config = dict(
    n_layer=9,
    d_model=384,
    n_head=3,
    n_kv_head=3,
    head_dim=128,
    d_mlp=1536,
    vocab_size=8192,
    activation='gelu',
    norm='layernorm',
    norm_place='pre',
    norm_eps=1e-05,
    positions='rope',
    rope_base=10000.0,
    rope_fraction=0.25,
    qk_norm=False,
    attn_scale=0.0884,
    bias='all',
    tie_embeddings=True,
    parallel_block=True,
    init='uniform',
    init_std_qkv=0.0309,
    init_std_o=0.0309,
    init_std_up=0.0309,
    init_std_down=0.0,
    optimizer='adamw',
    lr=0.00102,
    beta1=0.95,
    beta2=0.98,
    weight_decay=0.0,
    lr_head=0.00648,
    warmup_steps=410,
    schedule='wsd',
    decay_fraction=0.564,
    decay_shape='linear',
    final_lr_fraction=0.0,
    batch_tokens=65536,
    seq_len=1024,
    doc_mask=True,
    train_tokens=470000000,
    steps=7172,
    dataset='wikipedia_en',
)
MLP neurons of a small language model. Each row is named by its layer, matrix (up: input weights) and neuron, and shows model dimensions 128-223. Each number is 200 + 20 x the weight over its row's rms, rounded and kept within 0 to 999.
Before each neuron's rows, "fires on" lists the tokens most often at its 100 highest values on Wikipedia text that the model never trained on.

fires on: " A", " in", "si", " Mi"
L4.up415,169,223,213,224,140,200,210,226,168,206,182,214,207,216,226,232,198,185,211,204,246,207,196,178,190,209,227,197,202,188,199,180,208,220,174,202,202,159,198,203,222,178,208,186,192,210,177,198,211,200,156,189,243,187,236,232,242,176,194,208,182,178,176,205,195,181,167,187,190,229,225,187,196,197,183,191,189,189,184,199,201,211,216,185,221,217,197,228,196,229,235,186,219,219,195,249

fires on: " =", "-", " appearances", "od", " port", "hab"
L4.up265,173,170,215,196,214,196,204,211,179,191,199,247,221,203,186,163,211,222,219,206,236,187,220,231,197,218,140,182,191,202,216,200,199,233,185,200,205,192,178,185,222,217,205,221,226,194,223,203,170,192,192,168,200,199,221,168,232,229,204,209,221,186,193,199,212,243,204,226,175,186,192,179,160,147,200,223,200,163,192,213,230,202,183,210,186,222,202,221,205,195,225,240,231,239,193,224

fires on: " which", " ", " She", "ä", " \\", " K"
L4.up1147,186,202,200,195,172,155,190,212,210,177,175,174,181,180,209,191,232,217,187,215,205,181,227,214,196,220,229,163,176,236,162,177,219,227,177,203,228,225,211,192,198,182,217,199,191,203,178,187,191,220,209,179,202,177,186,223,198,203,195,195,219,192,232,231,194,193,178,223,198,191,165,238,227,200,193,202,182,208,192,177,226,227,211,201,186,185,186,199,204,206,186,238,175,220,197,179

fires on: " he", "'", "O", " se", " the", " app"
L4.up480,196,215,196,190,147,187,204,228,196,197,216,195,199,177,232,203,194,201,198,193,199,199,195,200,195,214,237,205,184,199,187,176,221,228,195,224,202,182,198,210,177,193,210,203,214,198,177,226,227,196,219,211,248,187,234,235,206,208,192,201,219,213,177,224,192,202,188,213,207,208,238,196,175,194,219,216,192,219,214,200,198,161,218,200,187,180,201,201,171,198,226,184,239,218,228,175

fires on: " other", " all", " conv", " Other", " various", " both"
L4.up1173,184,214,205,195,195,206,233,208,225,191,167,182,200,173,198,205,250,223,225,178,197,169,196,203,198,163,189,169,226,168,204,194,231,214,180,211,214,196,166,206,228,177,221,194,177,241,220,203,185,194,210,203,226,183,216,186,176,181,212,187,230,234,191,203,197,249,226,208,178,180,214,197,211,207,192,214,226,197,237,173,258,192,213,197,218,178,207,192,186,187,219,204,199,207,207,205

fires on: " January", " November", " May", " Mar", " July", " 2018"
L5.up417,155,198,202,190,190,201,197,217,199,192,192,219,185,222,237,207,201,209,165,201,222,210,202,211,186,199,231,182,189,212,199,208,227,218,229,223,231,194,167,228,237,203,212,180,194,220,208,197,239,210,161,182,197,203,201,206,181,233,191,213,237,195,187,181,186,193,194,181,212,227,235,183,171,175,182,193,176,167,215,204,227,190,216,206,225,189,186,215,177,223,199,233,216,183,197,217

fires on: "'", " (", " www", " $", " the"
L5.up1330,203,245,199,194,175,182,191,164,185,199,176,196,194,169,228,176,202,228,217,219,204,202,224,199,222,196,185,215,222,193,220,183,238,194,214,178,232,208,200,209,200,189,197,217,193,191,198,194,174,200,179,209,233,160,229,168,220,214,198,202,212,171,167,224,242,252,163,220,219,183,218,229,176,194,192,195,178,189,203,193,173,198,214,199,224,169,198,224,175,162,174,217,193,205,207,220

fires on: "ing", " ice", " football", " summer", " mer", " of"
L4.up1253,183,209,201,184,188,170,216,204,216,216,189,198,197,174,200,168,212,201,163,198,205,177,197,211,223,194,180,206,195,201,184,169,221,237,172,191,244,201,217,204,211,194,213,191,148,195,171,213,215,205,178,208,218,216,183,239,237,207,194,226,197,205,176,214,200,191,205,217,243,222,227,257,146,188,195,228,202,227,208,201,172,197,193,190,185,254,168,221,195,186,199,178,215,229,193,196

fires on: "s", "w", "wa", " Gar", "f", " gun"
L4.up1286,187,184,246,218,185,200,240,226,183,169,219,232,226,173,215,185,226,237,192,196,213,187,208,207,197,196,191,189,184,224,170,213,210,188,190,221,177,181,237,170,215,174,194,183,214,243,191,195,203,206,181,199,229,208,193,202,179,203,214,220,223,203,196,224,195,215,159,173,214,169,212,172,201,177,170,207,200,159,201,206,217,175,237,229,198,196,160,229,177,177,184,187,221,198,176,204

fires on: "ta", "l", "wa", "rit", "se", "po"
L4.up246,218,215,203,204,177,244,203,212,179,216,235,229,194,194,216,182,220,200,218,185,189,220,188,221,195,208,199,151,218,200,167,192,220,207,208,235,213,230,187,180,187,217,200,166,200,215,192,204,218,215,204,210,214,192,191,171,215,178,196,217,200,173,217,226,205,197,205,207,233,199,211,235,210,210,202,206,168,181,234,207,185,215,234,239,200,172,185,198,159,190,213,210,181,199,211,199

fires on: " |", ":", "lu", " were", " zone", "lo"
L5.up779,265,212,215,202,196,194,225,214,160,165,199,196,185,208,199,181,226,202,217,150,185,191,193,186,218,217,200,171,193,211,194,195,186,222,226,207,183,239,206,173,212,183,194,203,203,200,199,222,189,210,193,195,205,224,183,187,213,205,169,210,224,182,192,205,196,210,201,204,187,228,224,188,204,217,188,200,197,177,200,201,212,213,226,235,196,200,183,216,172,186,220,168,266,203,191,212

fires on: "=", " =", " |", "um", " –"
L5.up682,188,199,226,215,218,173,209,202,192,227,208,217,217,186,177,149,201,211,205,160,186,201,206,220,206,238,187,190,189,171,206,194,233,221,199,231,195,223,205,178,245,175,212,214,211,218,197,227,198,184,217,201,202,222,183,206,198,211,210,187,211,182,158,212,228,224,243,183,190,175,191,209,222,205,165,188,205,193,196,202,208,235,235,210,167,234,181,199,169,204,221,212,205,207,194,187

fires on: "H", " Z", "Z", "N", "V"
L4.up981,199,199,225,223,222,175,187,200,194,168,215,181,199,175,243,222,200,187,195,167,227,186,239,209,201,158,192,170,175,253,198,177,211,234,191,226,203,191,211,201,216,163,229,210,171,196,233,188,213,237,211,211,220,182,190,207,168,179,189,200,166,197,201,189,204,196,205,223,199,210,169,178,193,208,209,234,163,208,205,210,206,175,191,233,216,193,201,226,169,184,222,194,190,209,200,214

fires on: "%", "°", "s", " m", " was", " had"
L5.up1287,220,195,217,207,211,209,176,193,201,191,183,208,205,193,229,211,250,178,214,213,199,199,224,213,226,195,183,205,215,179,229,185,186,194,174,191,198,232,194,196,232,167,197,174,205,220,204,168,179,201,237,215,210,189,199,210,198,195,201,200,179,193,171,183,210,181,224,187,163,206,180,194,187,207,211,200,154,182,230,209,221,174,201,229,216,217,180,187,199,188,200,202,166,176,178,222

fires on: "\"", "ly", " reception", "ion", "y"
L4.up1519,200,201,211,217,171,185,206,195,222,229,191,211,217,190,190,192,197,171,163,214,168,206,167,220,212,158,195,194,190,190,218,187,243,155,214,193,202,198,172,178,210,208,204,204,217,213,182,205,185,210,203,231,219,188,196,196,181,205,213,220,196,228,212,207,198,190,231,168,173,160,212,201,189,204,171,209,183,207,218,204,211,181,203,218,215,192,174,194,188,215,165,216,180,207,210,212